config = dict(
    n_layer=17,
    d_model=192,
    n_head=6,
    n_kv_head=1,
    head_dim=32,
    d_mlp=384,
    vocab_size=3014,
    activation='swiglu',
    norm='rmsnorm',
    norm_place='pre',
    norm_eps=1e-05,
    positions='rope',
    rope_base=10000.0,
    rope_fraction=1.0,
    qk_norm=True,
    attn_scale=0.177,
    bias='none',
    tie_embeddings=False,
    parallel_block=False,
    init='normal',
    init_std_qkv=0.0305,
    init_std_o=0.0,
    init_std_up=0.0305,
    init_std_down=0.0,
    optimizer='adamw',
    lr=0.00243,
    beta1=0.9,
    beta2=0.99,
    weight_decay=0.082,
    lr_head=0.00904,
    grad_clip=1.0,
    warmup_steps=206,
    schedule='wsd',
    decay_fraction=0.899,
    decay_shape='linear',
    final_lr_fraction=0.1,
    batch_tokens=32768,
    seq_len=2048,
    doc_mask=True,
    train_tokens=336900000,
    steps=10282,
    dataset='wikipedia_en',
)
MLP neurons of a small language model. Each row is named by its layer, matrix (gate and up: input weights) and neuron, and shows model dimensions 0-191. Each number is 500 + 50 x the weight over its row's rms, rounded and kept within 0 to 999. Numbers have three digits each. A neuron's up and down rows have the sign that makes its largest values positive.
Before each neuron's rows, "fires on" lists the tokens most often at its 100 highest values on Wikipedia text that the model never trained on.

fires on: " ", " by", " C", "ists", " P", " Party"
L7.gate184:452475507584537557457492475430471555496475410514436500537512548534439493522557579506546497489507484583429524545542560415548475531438585556518531431486478491511454527481443408502461503460528474546574393478632482486530588465504462444443409589468464471490415428562595381393489447549565509471516483539488523472499475560514449531479567558406422452445481440514529502497435532470502419477480540529515476400516494425546470528469496554463500537513536488407504504445545481454430384401526549491487479486478606532450575543476481523658536502437485493521528520510510517556412545502444474498
L7.up184:605463532444549513519534434433436500490427476590441513550503491499362526493556522526563515522392491503486538526572518513488494540507573563497505479536510547500451396579455456465404481526520528433497571498485536519583507537473419448401338529467559559547446519494480500351592462564554455558503462536541461538517495536542478528495407512432499520432473463517545492527556585440450424541512532429508467567527477500536462441479485423509525455422551530449541540495511517459479574440469598471428526478540439503418564474495619516533471508500549424438504512532504474519431411552472477437

fires on: "eder", " under", " US", " Stadium", ".", " Brit"
L5.gate319:490446507492600540403559414448488525530473506541429561416490467454569516432555431529488578388486489607552508414563472510451583554398498524562493478464512577517498499482432541426446539520567437410567441493497517533530479462429467524436457538538559454466501528429427449495420411639449532458504491426478502558565555548445448588582494483422445483423456531462471470504503475449496456453507538468445503445544467439504483503458463516518547477420464445367457477503570480492542474430517560578449579438498474552526544528463502541503481484455469526567524533450524476547576531581538537477
L5.up319:467498417612545553566521438520493533477404472539511440488446495489476449390513372492454478462435479495569592489520459557574548493460392454509536519515571571517482430553429531467441480529528433496480499495552499543534488527491450481490498537513643517494480496440394526469406451558500535515490522491529516553536638481419476552510482498507529513510502620531462510577468477437487530551459472471465433464559415492570550490480519488546535472494513483445484448552471462527501455492581422544455518472509467594513631526576458545530467481449552523450555516387499346457563531549554571512

fires on: "oc", "d", "g", "ac", "a", "and"
L12.gate93:432423535520516454496494530421435513521460553521523516560504448369542482504440527495551409582499419592513602480508447474516519607392533507484527413538544510514451526502485437505592516427524535541538490541464575526512486537540499437610609496344510487539467479451446486480477512531599575565474464532430474601607478490532507445534583484495407582565446487480561453499474570543520457457500523546392525479474541507531556536520480432425540465531495475470518466569533473486522549491464529521513504434482448570503507530537488520608530480568504495557475476512503527521433513578493442647
L12.up93:493446475504526504598539564577477578470535420595493471532452462486525490507559494505519469439424483482583504498473501542453499542494487504496540473549549493447458571465501453507540503482451528412526437593509525555506524543555466558598509493420518559472517506540412458496466489469478460404502384494423581451548558488556530536375640547527443542533488502498506516506483550530554470382540469518513606501478504521613570601392535510453402499579533486518567506544420571464504554451512495527501460495527481428363483539396521484429501528538511512570466446573442495582523469550456472562

fires on: "el", "am", "h", "im", "ro"
L13.gate101:511446482460447569490622500509468458502540400433544541475539509506497502497571529583577481509566491559490462416607414474419464491521555474533387502463484555426394572498492468491491529500433522480526396439504521427494436516539514575583500538449368490543423448428467536489471508531428533510494471457557509555520510545445467465539545500520529530526434557467573427613458452508470507490554558519448476434552468480544484445529506458474571393409508460396523510593550434494525495551471523439446416568522446523490498545496591455540490488492434467513406498501540460626449485459563510528
L13.up101:578487557497454422547497504437434521407467472518538458496475541537456610485552461533481479491546474506501534563481550588467493460513570469472463483449467537501450454529541580469549568496482530463557486391547561513495427507410476509588515590422495508434494472424560491377514429560568443515470505531506485458477384444464518486477465452522484568507395507492603490396519453463510523498646522554480450499512427584547538493542494379482457465459503521374550484536587472504476512573532451474527454586489529447391449432484538421497524557480569445492462431547504437505512530509428564476

fires on: "it", "a", " which", "op", "=", "al"
L9.gate124:479448479434537406519512496486525435585477561466598437495560460501442527525484501488597447624493455485521438467490496584553373610420485489559405487506504482517543490492484532490488466422514554534475550442437528461437453477516430578526424537460550492497499472480563505483514501493448557519519495441494439500534577471474445521475448581524555422488394551454596422524556516427564447518508499532464453526384538521524508440510542609528519531483512518520455442401457482479500427492487446469487567543432464507539454559627394384540479502423474506477525511439555451397531536552462445501
L9.up124:571482517412509597465528484553553445519479468570582542444485532434479438429554537565485528555583563440575546442486485571538549510564477477414497571452564481550480528524463467434495515442540491539464496540527412551470608443504491435463475532356550532439536438446530591462479456545502457550418486488511533572507521500463475484527472509521430446504542501414441551477463532483583474398426524589542511461581545521530554498537462442490456523575517418483479384491500494492489578418474456509454497356520528507610512452536503499520522497548506520464534450533487347445535575486511539463

fires on: "al", "er", "ess", "ly", "it", "als"
L9.gate261:494486511427544470473500520403566494508514512440489406543516406408520531538547473448499519571528413488490558605514470539528493556486442526402401496569546499571448507388421455485487473415570487556358537545452459520472423431453476498468564541388469497571529537532505535458506503464469475580516472474411510437394405525510515467507478427526479537542492481500513438478487474479577413539469503534470441401458472458453524452528497506530543463498509453478562481420480493485446608530441483533536499468525550453498589515503580499534534618536510445504561545553493512489402589607431559468
L9.up261:493453564472511639439474495508474506522524380443504540548487434483554474508469470426519558482571549412551562481438607456518541453556492492514473462472550423465497451590580467555507469481525483488460544464464456507497468472544562493451470594417462520458580585436477538452388459467506531588477454459652578453486516598486567480523473435650524513524474474455455520439478483535454420452416502474501498462538437429533443422476597533460468493499556435490422454504574584585523570471504518446578489511521480477515499461495555516506541514522506493471431473484432421441432498480537561469

fires on: "als", "ices", "ms", "ets", "ces"
L5.gate301:456477500405562423450482496423548499481453543529506501477460443497502503494529573456427559439563441493420400486463546455452539510405454484413556446525536472505508456574446614464477511438544567568511510540478555542531424476526576484532499566543461474543501452470484547496460565560551521488494428519534532626475498513493455498515439509426448452474515530518445504438600475491542521496453562447488446493509513513525566509411567458509579444364598497559511446372509474430414456447460494471504481406520415492544495475459530471534573393588466540486489485480528486517470587642520509420
L5.up301:505510497402517481484474506488536506530473526523554489514552436470518498501501559429440512489540456559429483526515508445503444500465464493422601484473560497583480499595438568419391500535578602526467481604452419481534447447505476465437411541493490482540492510469583510513448559452497554490499464486499562528514574418520489436487489521475383407553477523566481490443622537484487517506503549536534453433450565510527505440433643452497574512359572468488560482396557452484449585478514434541448474418538399510496465438445541463457572468607493511498482504496480393518469505585547494507

fires on: "a", "0", "4", "t", " R"
L5.gate373:560565421442489479504540600408509439491580495550512449515501459496494497472413501499521476549434437519525493421514428447470496462539464508545509466579509412578536593507594500546486516484473441554503522484476547444536551500474477547432501527528571598438502539538544581589510494556469550542480477462507503535497473520483488597496531520498481573510448598628567515476508530532530613526544546506490420415424538529577460488639408500529548520552476547457531507579445519499545475456472473486544553496429535529540438509560472432636424581573475565440525572560525547507512538519367505511
L5.up373:430505506516492458500536464463604511479546543395559517550500459447535587492507519521497483486401501517484450452504447506539537558518539491579541557521507556570523441482461504549454493551499492491510519509519600484517543499467519512507492435467511486477552464417566451548585507586410570576572500494392537540515531508553485478508498528404511437460461583547567495531374623468598503520503521462525532412433532485545523441576390478606482603655511457563494491409507496531464486399495442542538424512504487554532404548570467561504513432471509590485513595458526564551504515455476513456

fires on: " ", " in "
L8.gate194:448403489472514429455382483547551462492553470468452585433519455456561514557495518481450564463540488600509514440518539525520492575476556571524509558534579494575446541482518513478451521452531467503543404509500488544449505441601601523502406566524566408543515504515473489456487469551494606492496571457530562443498537515499576639584512536415514514484461591542476485511454573543456521534466507517457444421472428577473519538497479519483541486435615511525544440424414438500498486567446513454480436547521519558649545570559583470501581526524477579486566556526489530492467453566544463503
L8.up194:497480472501565470491482493507481552481455498526457585581382638488495378399439554511557507494522474484391510400536505549417510471542487486518558505384519625452543486521501443529473504560534460490542478480473508475474565512442538540459390598557506526542532486462575492475441510521537547451492585519442465556467564448480494496481509542489414531520433522452545483462495499488477509489526531449539457438381525642491500427441539491468392472496513405550532466553476523635499454468484525573477503455555518511463600484512536557450420495527521553464468433607512487510481414536538425526

fires on: "ut", "pt", "and", "ant", "-", "d"
L9.gate271:488350499503557380467499471507608547538493436509433553545504471477571435507454476509500588448578469577389399579603477530536483467515442510493526519540508477597530538454454312481565544523581412479520476522530636561496493514613514572578523463549439439469559510521509518456504522525495563500505482476506470517507527530462516544544510464501519452566518484507445500476525502468542406394389485509500502501459523572432554517425531421463576472480477514449547500502441430549495577548450548532493486436417554514529530438526525527505474547432415508537449457470491454530508501526464478470
L9.up271:530502441577499452474463534552560475607438539503492485467483598604590413462513423504510493424483442580573479510494458439460529483477493526539479469477457415419529555423474520461502546524439459474464521521543532514504499442492474542499528549530471434447572510575487383562444492491357455457475551517500503450426481489547534466455540560541382438488520499460439532429445493495502582471469480491509438548574500552559467535482547636414414477532571513547529504496458466472541543465491475446426568448572547462529444585427504417639525484496596490519557566514513485567488500437445548461

fires on: "ab", "\n", "id", "b", "h", "k"
L12.gate203:536491607445483545466561430457433425506477470466524455498571468516551463528534616526545533604540416526517532475535514484509395614436535504507477467458514459549487554477491418486535507507484498499469526426425480460490583483509610480384509545535465533528511529528522443491500461432494496518562442555480479555487461557473522506507604382550464496442438434378468456495465444509574475496459511522448572525524510499519443486568443606438474433495563435479527584606528535447531537470411412511540585602434548504505563546468536538567463501446467506539445577506569529557459429567491451561
L12.up203:531541514522498431544433482509538495493570450439490468491581509466441538485425561462522481596451504470509519569460505595611412539522485501475464473582497484505557532568461395463485546506609461514500608451507437518440551556534550461326468550501558563491501481607532466552561516499498541404536598514543504525530449512516476546566576380447491501480567463454509523489480474513528523484436518435458515542459511540460464464467552555552490552472572471568485639556465478527472515493458413465560573590488538492493570526514483557504483539544512572452508624489526575542420462466417506449

fires on: "ic", "s", " W", "er", " Time", "ps"
L5.gate65:551525435584483546480551441408440430605555590537489468549558415443447468460514504508596538510499481486470542541448550452501584467547524527460582442538503406451445506445518390575543539512545447465508526522523522568563562505534431578425512492507481523442502549454521491454512475540514469469452518331500491576487488442464440615505522485511528535499468570526542453491445528507518448555526558453509555433488558569474495553505557522465514499583550506394483387483425554488471539432465521494485568550450406524525425452580425461609454531516474548536467476561494559493514413516446459570
L5.up65:519467554457551434525477552503449464532487497506543441406563394494480491586507503440544491615560436545461509484619559492427462558485513442526505571554509488417569523421435568427514468423515527560462596566485471446504485550555539467507498431484542542548518502477564502510578501451468540635489439459487506447460444529441524467498519568468500375525473592564522525536493546543469524400486513441495534622566567469526595512472470505569412576491521526534484462463462490475542422478488470421427552527455480452463474498471519530535425425585444454434510494517526464442454487521483640455

fires on: ",", "t", "en", "b", "y"
L12.gate44:545474562505526554474456528476435490498429530413474493525557492586548531585591415460550535505545477577505483555536551560482521508515563554476577483516468601567591432493516454519550543491611505527532424527584478584550514550528573513462504514515530506434551425512474449529414464586494590501538482536462517534509489432506581537534516468434537499515503590521488491414486581376476478492386455503444458426472516621486525507446516468502504480505545573450521567579467437469511583562454600443468539475456529464565488514522561546502508503495459588517509599448602490606425438556469492550
L12.up44:472473491515500489465480579462555454507481518492534459557478553530478516548516506529471631488533512458579540533548553408455558487479581554598543577501478578470493493567447525555512641532522479457500485355513520504461494496498512513410477516442489555447428531502454540537485522452548535503487465549625597553632515450479400593401486428506468521460446532464502496530452558510498553500529543418535423464407502532639492496450496474593570506417433477440533480467453415464535548459524499545541483553495607456435509507621458551484524496498553586515537501494497455464468477491523461563

fires on: " is", " Wh", " Un", "t", " un", "as"
L13.gate285:543435473560637501533369440551580531492564557523526436515560442552475499472449553481532452472571543437432586587488527494519570480478461441473465449457527471430452540471561489513520471462514476450472551555377555424510535453455419557574575469516504453488594559466476504561478520484438519464501489443481417465448560479499515513502577509558514515442508487462519412580568471504528472477527480433452495511526539505414564532441455480432493516556451525357408457517511436519483436443442459451442548490396460550522451570536478410451460548536543569413474555472524579501484463437482485577
L13.up285:596548540469437514523459466576493478510515469605586470520524441530448485587470513508540439469482515445415404464507563511521484546463510524543573471549511535479537471536529438476488435506410515594569613415476482524466565485533467461505582554429467513503517485468420572466553372491499598579498497443455443499401554529495539494539432476472441533498478529580526483566494623489528544470601554504515548461495464470472522515506532466456473472493521571532495511621535494504383460550557543569509520545591565509519450460342426449535489486497473476517445513442502480446506418548530393553

fires on: "S", "A", "L", "ST", "TA", "R"
L7.gate177:496420471525547438344473507440538481510467509435514487381524449552528430514587562494522447546578495562519499470527496497474362519382480532494459460525505417546580502412598512459450489447409403610474471509528419461477574487569496536546492443484502561520576531502528520424510594522463581505454620507455547515424417484481548480465574465469463506478471459541376444539401486499554472413442577567508508427487498558482578455517537551486456473464504480499479548420522505480578469528487498469494476464440531519471507516565499462543503504440485569510486571555496506493403429524489541526
L7.up177:526548472548526406473613572550551494534548511494588516500466507464578556487539404564479556551572458527501539543527506430509507530530476435437444558536535492516502542558490501492452409588373510427480472498474536544567485466466528408428491520508580500466542471467468400529478516532563444470367552462487536480462452567556479541544581413483533480400593521481459441469537422430529575492379483498402507480550445503408502548515543643499489446500549429559523483463522491426500539475427511458493505473470474519531536523427442463453512586476402460530505546461496589523509477534435537550

fires on: "el", "ac", "en", "am", "y", "d"
L11.gate77:457441530487460572476489419486484427495514512504536525468586513559492492573416632528543539589601507529447474466481529484458543538458575612465485399445578478570495450523554398594511467486447549500494499434657526533456527507515547522475475520542438431536576479491450438584443390490578455512529490561455544523480532515461531477551533543501559505453516496498471479453484506443476531519520552422397426481550485475467426492389507452472550514524513432588551520499501462467492555608505519436519488455532481536535446505576489587563460548549466498434443465522600490486451510530597537599
L11.up77:567446510515509479462519492523555495502424492554467470534429421509502577516548409458514515512500594513549580420385472566511501504601508466580477500516544601390401383559554475570517553560442509370479378449482488475500595509516522537491535487520617484482515467426537498436594580548552489556494523579580469415536479476434510441437483533521465496428440463474540499436464528492448433522521435499502514527563454520452590526534461455644480517440524508500519583457513540464512550526510517481540568515428457407567556474597509498553526575506537491541521505524471525441514483482500481494

fires on: "b", "ov", "h", "orm", "ol"
L12.gate350:531425530473554566452457486500374483478384596540533515533529514524487425522530631540495452540548494418491553465537417444485556646440489560461521539456539460515510553508490482504593528508474632441552481552488565505499495533540513536497608452458438485477460572503446516460542489442551549540504626549484392461497494487538555534502592484548512491511450490481473443506494541511478466600452561525440484488544566506520531506580499542542443481514542478495512579487549551490546590580456535477465554504519470510475491550429539532520458450579552423549511552458402523543472630584524464600
L12.up350:603549429566593440552444573601488533468394486541516443540548530555442474489527486510531525431486485489607510565468491524459400501516421464541538467481432435559627519503456552502522520544602543471588466531461570523541448461449556544526542517437521540427460553609461512461543522507546538499527477475425488490453496436498596491488499476500483415517574357508566567474465546539483522525525493446518543498496516398485580532539524567563457577484560513453517537498522519537542487489483584463503499571529502453566556504464525535403454497525531552455398555447391472575478595491479520429

fires on: "ey", "oy", " founded", " par", "981", "53"
L2.gate270:493470485520471457514442541505504501529449594548487510463531462491490576467441527548543626506565655487541525459498487545465449415498544507491505636490394382461468471498501515532483423430432517531482471446443486503509461509575496510521481562524486494617569534282464485528569506514521508480489442478495539476421508486507486491502509488475338473529563547496498497423531513494547502494440527485471532521529512500463473499469498500482640647504514494425479420511475504560546507561537469421494476515478531465441497539463513544519481550534534459453379470413525549523607579463474456529
L2.up270:483530512466564446511518543549488481588521632511432532462502539504546568483464541504542500464497426514565513548480571415499512352466478501531479531452503310488531497424453509476518435531544476462500515483433495467429501490565623530546506507404517470619504516353468540479458479526549432492529460491501502511675492513510503503484505462476536546419548617490481495581459500504522507533518517524475501474516486480488489515508434441505613561443550492527478364470441574356501509450498432532516486526550482518418463530531483544495521529503480471454482518483516458490401564388493517478

fires on: "-", "1", " before", "–", "ollow", "025"
L3.gate86:455562460484382534490420500453541540514422495479492433438526462449425588603532436529533476503472417507554452471612486407500469526559579579502564452466550427419567492499519495539472484507443482517420496512488544501459529496651556437565508467412511394453479396543490493484461488633440438475534512451519495497563436513577475502473557464473426557436526508450526521393597527542552444442466498527473447555495567471513534488505450578482510508517508558535469544473581538531458426545564473489508479439510507446454488485520447463524472544446397490468458456614510486535588544474481414494
L3.up86:485552395531468573504520466392495465528387483458518532422531486526421428474476539541587514470520533508518505611441526491547490489551522472361514461473583532465528536483494480458548529484449463601499469428567481481560630528451540505439507503506377449468460516552458498544453547531489516413546598534416487593531467587533448536468507455520477545463393511544523481431485472537454456467479478438449484528486462545520501537529544654483512449526449451565512577539570530482436488512618393553458527460452514481564536456502417451529488529511463490472451491613465450576501494478441525545

fires on: "ant", "y", "ut", "ac", "rib", "ade"
L11.gate176:536504480445512521454458633418466520570486608495520447527474444442509494670403485492510449595544530537514527446533498425486547528428533547440483386550437502627585526541568380585548520434520520503511565504487531545506606500523476568524543519437516443511551635491449502498554493543540536407483443527417516426511522519471506479571469535451454505489537480560527473531403512489478471465501514464472506513535490509446569468469550433541488510541499457538478508501470534446514550476525630480533495476499459513573499509497522513636457530521520551453434555441607438457443504478581460526
L11.up176:543556518569496495533528534484509499570467523570480483550491471481555494527476471486469531604528423551544493500496538539438413585513628500493496509580420377457475510465532487520494583540529496462475457575520508548538515467461431487480497460437610558546476590520488610416520484577488527552599451446565423493563492497564576406528516469428463554475504483570468510584561382604581458477554511442479606526394474464426497444450501453559509487465497550521363475545445481481527467441465527577497534486497492436498557467500535450487485407513488466423477447464497522595462455492448475446

fires on: "1", " its", " "
L6.gate3:394490376511468551433501468467463455569465481442432460490484452504401503523600571538567481476530430544471536404496437346562540527487559636492554495566502542398467442439503421552550532469410553501524469525522491382538522523504555525543446502530541518442513476555449416523496496426499483414462498469520467440504554547557475545531495433362512431451511562493446465573420614525481550545519470514507472463466471508435443488517515500507455550459515505517409513486456517509505558484477504594493478462525595500566507562571526506567525512544547490527604517549541562495454454558506473564
L6.up3:498512416524528606409512443464418485442422555452486500548482584520474495517563499534552549469481448509433537531539509524513435454547429443414441385372504522512490421408514505503494428543435484493462520545443420553450559457492547480467454535534476488440462462551457497369458471557493477496504522495453380526529473458483368508544463476491511492593509509560511496446504402457545433511431515427454408452545431573451423487563556592520491453529443463523493558474475502478359463430540543526456556466480523451466550546524470449495562517490510439507488483546575561533459401438455478506

fires on: "arly", " most", "8", "age", " part", "arl"
L6.gate231:440427435533543503557514525479476517552514515495540477482498445431533408500546545534508392516499445636499481504448482501526491604446472439553576548494569517580459552559562517521553513566570486512550568461497600539484572501466464464489437517490483527491470486573465503474430448464531555444435537494526480488478640520546517484491646528534456433467410397490541420515503519583515595461414470534466468447490452493495418465489507478525509566518519504483485445477452501522500544514479510518509563550480521501484543454341528467480537560480554520489494555442674493516566447504518538664
L6.up231:558576535552492501601513511531432550558496512515531580529521537513482515348536515488517542550484420525495497485476482466462487511496533517482469453465473457499567434494511554510528471605516537423457435541480502479562471469440384469436503521501504435594524447409445541567372566516485501447441489495478502471401505398464462435503491563491480516483467487541634471595470580529497522528619585438479515509449537486493485485419461447446526519523386398547460480574524557487541554442433529562515513507360491573405472484431560512404426436475484503561510489493480495569508465460508433505

fires on: "ill", "is", "es", "en", "le"
L9.gate197:463478530468422500434446526471487380459505439421437488448528538414492486557518518488526459597594484513480557457488436480515447474501551510582459529483478475524469480490522536464531499498543551486547508479558452591431513478524499500501479591494413479584537483493478515462455414432552400507544427422569532401432503396546537599516462386515541513509458449430459451453478480473468478335479605543477497407480628426492504460473442502526502505456487597503437487453456531493530520513490551507388500494534462411494410494550531600495521512547503528563380468438538461539498507482455549530
L9.up197:522508544616445551454511505492533507541449531572483461485464558558431567563485506623497465523530495419571416472486499468451471547513470535505423557459457473539527521586455509525538616510441463468480611433521514404587522557504466395474492481528506453502404448472510525505413573590520410452513531564492485527545530439477543515475493480620602528463463518466457508448572417588499499499445541543484510496490594456484504518499503511479428448504563452487411497509476532466562518453539392505514507567650493455525483438386593474467571471467462457608481450499517487504453520551572499517

fires on: "\n\n", "a", "at", "aus", "ik"
L5.gate15:506485581585480548515449457560483501467423550529432594528495462449536404446452522487540417452546575559449491494553459483464520528546491574527548526519483501561466534583595503464543563486514459421591442568439484526551561505570528591470476437429564543474461458475529448471526468447617572461486489571533551615411506429471544350511487532476516471475494409437453518487582523559440548544468527560545583493560502461540516491453466471451484495506398459468471583502565489512490503437475496541564473486599485477513553455508550417539551457544465537555440456588465524480482508482485447626
L5.up15:509472565562428472463521517426528467470391539532471509532427426481481413497506519504429585566622513473562547582427573497502443484531459442499464530458501510482576547478499520400501528457493439589396512435487479565440584610524477428467489514545461514479545476516507480433482443447499404508518488501444525488518462477402464462419473414456485565491563538543341508396466482518508400545343514516536467550554464511555595561484470451489483494559454485507521501487556552477545499411554469501481551476517587508492537441453481506557533581425444458483549398478458481546477512496501503491

fires on: "9", "8", "86", "ican", "94", "igh"
L8.gate284:462422574446458507522556527448502526526501451589495574480539557470507538408484487629433505531454488559473472460472521462401556551442491415401514495383529439494473520502581491521502523586474424560486469473473553546543529450549435462436506484526482530565354515444420496488437549557478453492574555545477485453424505471512540536517507450572538483455481459429427445501461525529570428439469461547462446522523460438476454438454548557515555492513505473470539525524507534476535497395586496396515480485401495583535480404420589426413479557447494457585498496465488391498519510475519405497
L8.up284:576483583384573566461526519421514523457436437586551473421536545450508495518552507484529536516535498509555507436500521479451458510461435523512542428383486488497512380462421500514554473495502505518606539439467435497585459474529504487523560581622466527444399473485442522430501493491442488430613505585439553437515462466520502586579476451546487528467500500437527456455487440620413410437493519539459480580470509464419516468541578560442559517541573513588516549468586572514496515453484475500484576535466522566484518533420613462487508487478457507525490508418476540473551453467551485430

fires on: "i", "ac", "re", "g", "os", "es"
L9.gate80:492445499507538437410550461484516487484482523472426452476463457438579538505539509512496521499562525567451481506550553439569557533466445621412478501600556532500379604432516512529521524444544475530479548520498558444487476496600535515525410528484471429525463457545551480480489436485546530506487490479468436597456539525472584498578434595485465590462509534470468423420510568519561415406545573548484475600426504511508556520635464513529611497439498456475544504439545494456421514456523457473462431429533478563402506531485566588453519497503490447509465428571567474461476429500423459452
L9.up80:488473498484447480655578520438495467525484498474482515496456498515458437525545549431481376578473473442485475564503463475460454458476492460532510528461498549490436510526540481479530464558405572553528408586456450524575576543565497654537524513512476534535535448598557577581636528494463577432534470536457465494441538583567542526537516498494443492579545519486437464473504540479400499433581489509509472585579607578496428526451528478491511477555584480497454422615450517519487520542495594491516597474500551475568437483459497479549430421518495498503470437520535462477465436554477466518

fires on: "ed", "un", "ly", "h", "m"
L11.gate340:507432550516591532481534435452449452526516352499594484513518503549490438538455545598490502528533435484615507498489470506392544534396546437461496499472585530482495531493448507524520507439445506476515547396480493456494432429505453527373454499496488485523551464419482512484498550571428483459509571432445377466513543500546497573508509466486495617428415478325581486514534557490558463511495535519427485507495496378413414550546466478514523493469526475464500542532555508459498470554529504512453495601492603439469433529528551459456560525461554487558489562482560493594537458510535511489
L11.up340:462480533439454465610450505481546391422450521494530512476487491509489591456403534534557499484505458458533465501473544561568524482497487455416450425488537520467536536474487497476544499483559521512549463485518564529431424523535405464506524467581519467469530488466476598467461458543489519437426534459462465524583502521600547476400577442494430527560415605436486517542577509381521556503454527541458570541480531539501526531466472482373432492567535538499436528406616481441435488458468538523414584522535531375531490462590461499536556566542526449501535466550449438407472471579479453430

fires on: "t", " (", "m", "th", "h"
L9.gate119:596471532487431478487566558443560474554448476469579473419444512467550472463578508575426508455479513499561400479500454593517471548529515443584515471431430572508506449484499439573558591442536405506498534458524475450469519520448511522516433562479429544411576443443479497502499453510492584508383558442360435479463572412503427513458464569523443441499499472527506407518555481505523497526562534568431486476431492519377529455471523554497493465426490470479452553516466440480508466530512441471427617636472503530507463449506507474491557582536531451537492509457468573561485579537456463537
L9.up119:529519498416458432568521515566405432598539514552488549446637495538430490501439527541577499511461482586476495526536477507570506568535504420478566423488505534371486524427493521500488574553505502483430540500492419504392462518462479495462460551517508548495572561540482570514549408568502556530483524540500536485563450646541502450459437493527418507470379557511451488446478441544502458546557510454531558572472383516420430548541525538450488563497441529497521591511529453534448387469510500521500509493508370484450466519482428433501610529482581477544527462496414496487538523494457476489

fires on: "e", "en", "is", "yn", "re"
L12.gate194:468503496551444446459514530469449549460488435430523522493444540413524517624510499485479529505587474597522450438477457420548558482409526555437497532422512515467458557551594528430513434476457552487479404519467456473642512494504496559430532563503453386504426515465525454417543509485596556470537486525461518465416429471595440519521501519545463533520543513518398478519455490579577478486482572473483454533566596545501418532519540486479369418561476574438502495561559497521543470572521520547448483451520401509445465447407517460531477564502521465539448476545547508449553435555470488593
L12.up194:455586474495501515501475516493531380484497561482498423577472559514500487671527541534544548484532613513571524391505503452558527522524527602546515450503510466538462490559459562472535508489440471519537514437516515379492504512526487483342474485512544447456432522495491430443536475543479483375568554405546473457545509441513476446451496487512546476476493486526461471499462493494506479599558528584498570478476500546546422510487474574543565473627434481494463445541479581469551519520514506489516536368562562513478467450546458558630587436551496468539439544546622468502461498473542475510

fires on: " B", "es", " V", "i", " Cast", " R"
L3.gate307:532437450541438508525541463473433450539479500411543558479435456554546539523462526527489462577505448557502643449433481462413588510430473481496570428498495508529447550429500482465524571445511477539507565558484557494490576518476520524504426501489488401560562450598506505542500520572520492529534636506507461502465555562537535555478515471470498442557491452506612450514534440558480454507519491503485492462523475556596544639637498553559596569505470453432494421525417470430477475354540513556451559491531409570511447467453547408489477554570457522429458514493442478493494464508506485505
L3.up307:482470618576542491497461525456575522452477562483488476469479477481525610474479549489493444514562547447506530460443637379506578554449615553474488485462446495476471507506444527528472428543504481465474542498440522541564468560501562588529500479419495433503551514476549499488494550617553478509519451442585513540520528500420568452522482488508488469499494475530471533559514476536637411464449513495460508579534538442497377411421496460510544529447476509395512426385508534470496419475559486511483504431527440572438585609455556512548494465472603508470444419426532433465472553487542454495

fires on: "ak", " S", "a", "ad", " R"
L5.gate213:568510379413496474423642544486406441511551511579538517606496510502488474581450485556527493533465508608489460473414492531506418471561463503492490518586474471492531589461607494472504560497458517594533473464541503536482546421533471460465524500558473547419534496474532472527527480494494546458532491573437470596528508509510510506443455536489475560420485511519514489451550527483461538498505538462517448403478499548558607614610444571467488436533435436582477526549446530431531418417501495455483533422432523475491464421515536408565481460520431491595518547525532415553546514560416437481
L5.up213:466485453579496489479579523438492497538524506542569541499478449586570394571494513515578504517501424556524520488476501495412480487435490541385507472589493486527536488469585498491562592469468531534534463559592524526473422490514502512448607558486483519426482537430461489597553412476523535460439596581419488577474499545470436487529456494472501497415492515467546468528496550513446536516463547488486503431465504513458553585563485525426513456560452419545514462614472509478487484405453473476473565452372511500526495425470531557551506478487414559593554629568488412598491540553408548519

fires on: "S", "T", "A", ".", "N"
L13.gate350:565509557539537598455533522529441572530445461496576537466567514512519400503561594506501566546563479407576495499523525486443527533462498550497466508588524437526557521502531465493432521481438430525370515515433539478527527499486520461454476521472483559432487445524504525474538535508490521536505588508404510556451422557469408523380577430528572339495559456429528493596402502557460488595388541410485505491530497535441499442510441535472457473411517468478535472534503524502509575495436516435536523541538496490566525450563520413528466522481461491613489457433504472559450538598550482569
L13.up350:507534518480460561393442521514447541506487438454474519461470510492526489505532461549528556419551478473503463466596555490469491517488515554406453464472511625455544471517501472554510386499484499596502521539465530500478494405471477444376502416508549520609573509394475447501458536586502428375507525422501469509425473517508488511481547582492503448510494527507577481574511520437589460493612439545454561405503419550459434492498508532498544467422472546471569467433485526388508595503528541472510461409410457575435534457496523500587511523578480574547534470554473555475597501453552572499